python train.py --head_dim=64 --activation="gelu" --grad_clip=2.0
MLP neurons of a small language model. Each row is named by its layer, matrix (up: input weights; down: output weights) and neuron, and shows model dimensions 16-143. Each number is 500 + 50 x the weight over its row's rms, rounded and kept within 0 to 999. Numbers have three digits each.
After each neuron's rows, "fires after" lists the tokens most often just before its 100 highest values on Wikipedia text that the model never trained on.

L5.up339:404483536542469564440439489520491588508520456428474517439483424489484452487416449558445520486501358443507557407553451438447418545535476503448630602447532450506550588519463547564471550532522524435478497459527521516492471480488550547499554622387545415542524539511451471516507479456469534427424503482514487469442519499465538489513466510464465526487511566458519428462419604549517506557495
L5.down339:505472470404575489551508462543529544458532503429479572534488539512562564513592491554527466521510525424571494561465512519474546533504509549545433549594467436478508506548516525488487551515405552443609572462364461420513476463558456497508525417564548553501460498442555515403513487482506414581485480521453559467505523466527465532514510467421573441470397499520493520533550499388445500538569
fires after: " the", " A", " N", " O", " Main", "N"

L4.up124:507484467498508511518437511497478512462405533465463435491528521474509545494534549457491532621524469526418497462507517512546465530550538566475461460426453429491503537613510481502480465544481507496435605504559523519508465482514446668490592479446439434466477432435453427433531538465554533483467552510446439569429468552582506584491565463580484593493527547508552503501462574415564473517487
L4.down124:437425443485441546471466453521388569537428530503504473512507396464411542450510516502556481464430493529483529474525516598419488470546533494392521566543569536425546482471539536565404493496523634559522397494446552592529504545580495485518461480529464584559560444510422526496483446582554418490437514500514520491516578485493499616435479391514484470500483470575510506489471517559490511555510
fires after: " dis", " un", " re", " over", " was", " en"

L4.up351:445519502582432555521538440567569458419541509397491489541520427473491464509465456531498501511506498440479451501492543438465467429510530465481620581497561559434529447540519552518567422546550596432473529554454531479436392533522493505504519507364439507510478443524522554526481489488502495419509530500517567565506452412514468507437518465447537452495426590529543469576658524509447581438474
L4.down351:515532492512536511478470498477463490364503525489492524516475516478494487448496499440446495495584488461491488466485387504505462443484474606552490512543503509472437522581502589497565528495479514563535567554571644598447550489479583528493542444499451474457543477542481581398507512462569379464492479499585525457442437495443566478447600546444528530437592570479532500476525463535501484491525
fires after: "19", "20", " r"

L4.up856:457487405386535565450465534545517616553556545538546422465564581531523557624593483517525592510458478542515441595529512587536470408474433508360432475488464536514510456424396463541525527507508511527498549498508411502583517601466528485495453576383444620516513541448570570507524521443489539508486521433472579484444557549402444530473567509479511478508489560471485503516522507472474486566474
L4.down856:522506548454507450454475431452536511538522525500440486473434446518524410458503411558414569507523473545477578560445487488451479522450569492549511464538514424471445593455448426612580547471384467512557493512533557524464515521456427493501527520581554449367454470495494404543539561552489414546504454536553553429473491533548515523494429566527529490549486450526525501404618376540494516483510
fires after: " |", " D", " O", " d", " so"

L7.up479:455496523585500464441481613562605495522462558533476490626461469583416469522554574477523531444586480543523492581449438515610511497450550472481561542506462581459545509473486543469411470467482446570469463516470527553492417553511525511542494550517496479569424448548504490508477521485504474552520558444499553440451394575513467530467493468462465466466460570583470538549444531451459444600435
L7.down479:565577468482523515525418417518542501496473492497461514504479467506610557575498573484488494568571523531461546504540545436433523545520529531518514425532428492501518563474486495559480498476514562457579445495440411587518519517480552531506399508429505528466571503525519549523516387453518502547456492445476439645477437366431455463491495548413509528521527392462380467508549575479504416405518
fires after: "19", "20", " to", "18", "11"

L6.up29:516516462591496568476451496424513509448608499517468529437547456580474511486540478483592502530497421529529621488514523506617561465567539479446552548478536506502506526471537479519548524483478589563514472559674557521499466431454519517512438474492534505475440501527633485458460484525546543481456463410453485556484530454475448517556539534427501473470528487513532550424456541454391592499479
L6.down29:569540436545481435550357499540628563553497524448487462459499497559473513388559431545532603530457441564512492527508489502550452514477449524437597463461458579494554483436557587416461571517478452464470555435498522443532513477494519501511508439542517566460502548434422456461441509536502587468490527476509504530459454507597452471441374501554421544488487446445497522489594531548456461487539
fires after: " the", ".", " U", "20", " N", " San"

L7.up398:535532502476495526501484421516519491531435425518520525617613547529417504454485496526493544514557432524449559458628518620527586517456493483519506432564481444452497455535513468510528530487574564553568439478460498589545463427405491568530444378393392501442539489488526479443574521501571568552506435410476514461494463520472549584484499514452521495577453561467484520488508459532536525398444
L7.down398:531521556516493387463379474463488490431464406567480495477594450537442425480483499586434469534573547560500601597498452555534501445535456482419531475489483483566470538549501500544463537457527528498511420476475574569442499467500495504508570403428563550468403557512530471466511540503524494495568506460518549462417504423477453559483497459502409451501458518452468512525552462505516431588643
fires after: " D", " Th", " d", " E", "d", " and"

L7.up300:465510477494498498486451413516534509497538544499494465444464531444507547502432520523590557520511484496466568488565577484574547525474414505581626536504531536595554555462515510464535530464528470527535496455481490545396535401481480477493518410552432456557482591451553522463491384445533483397494462534464482543463633503495561494588466434602507454527410531502523421425466390565518555584510
L7.down300:402463545501525503452510587553489475402587509501464512573492541415420493486424569486481495545467508629598450526494493472503459445526431534506553557420495526447408503588471531538565438492551438551553528550586517523570414503517578413450456449509441457485547531534540511488430570469575598431512508432485552520501481544418475451488377468548553489547540524462465466451435513513465544512499
fires after: " United", ".S", " the", " New", "6"

L7.up108:445604516569422455488540458511505491524507478439459435539534460539490509430556454598524469507455456462469523558557461579474556482499472536496563533434474521430410537444519630468578468529456459493527484486504495536586582517445541542446537510453506497495487530527492565526490586519507601490491478529501477455371465533428513496505521545533620435513498589513342496608541495545422450555462
L7.down108:581467494495531516524565482550558466561495499497490489473505489550510449548471530377464519491492531464521642511505443455396507454482412591540479527449482508411535452457572441459551527485525413537478556559499607470512590458452527506518429477454476498586535561511530493444425535587536492564542456424547531403404436540483496558521568408525417510468558481532456543514385590516449490482483
fires after: "20", "19"

L4.up426:490355442458512499502531492497472514514542518490521565486486477464441514542463489561456528589487393480497456469454371524447472473520467485441461435495551576495370490437547505580539508475501513466532473591467498525483573479517600533485507556499528433508494483533551448535544610455482447529497623460538502473527511501533513507483460512524497511512634490500448564404578463525592550493481
L4.down426:568519518516427459502520499479505540524471569356494457568491505454607493482519572438489415553486606547446503530508479430528510530496537566546553552543444483565515467471523562566537542483517528446503448466554459458517574499435466520591523481466527546379448408515466549497490523479620401518540456423535487493505430504460482428540533576527584411506436526547452407465514515392481470576467
fires after: " d", " n", " D", " pre", " c"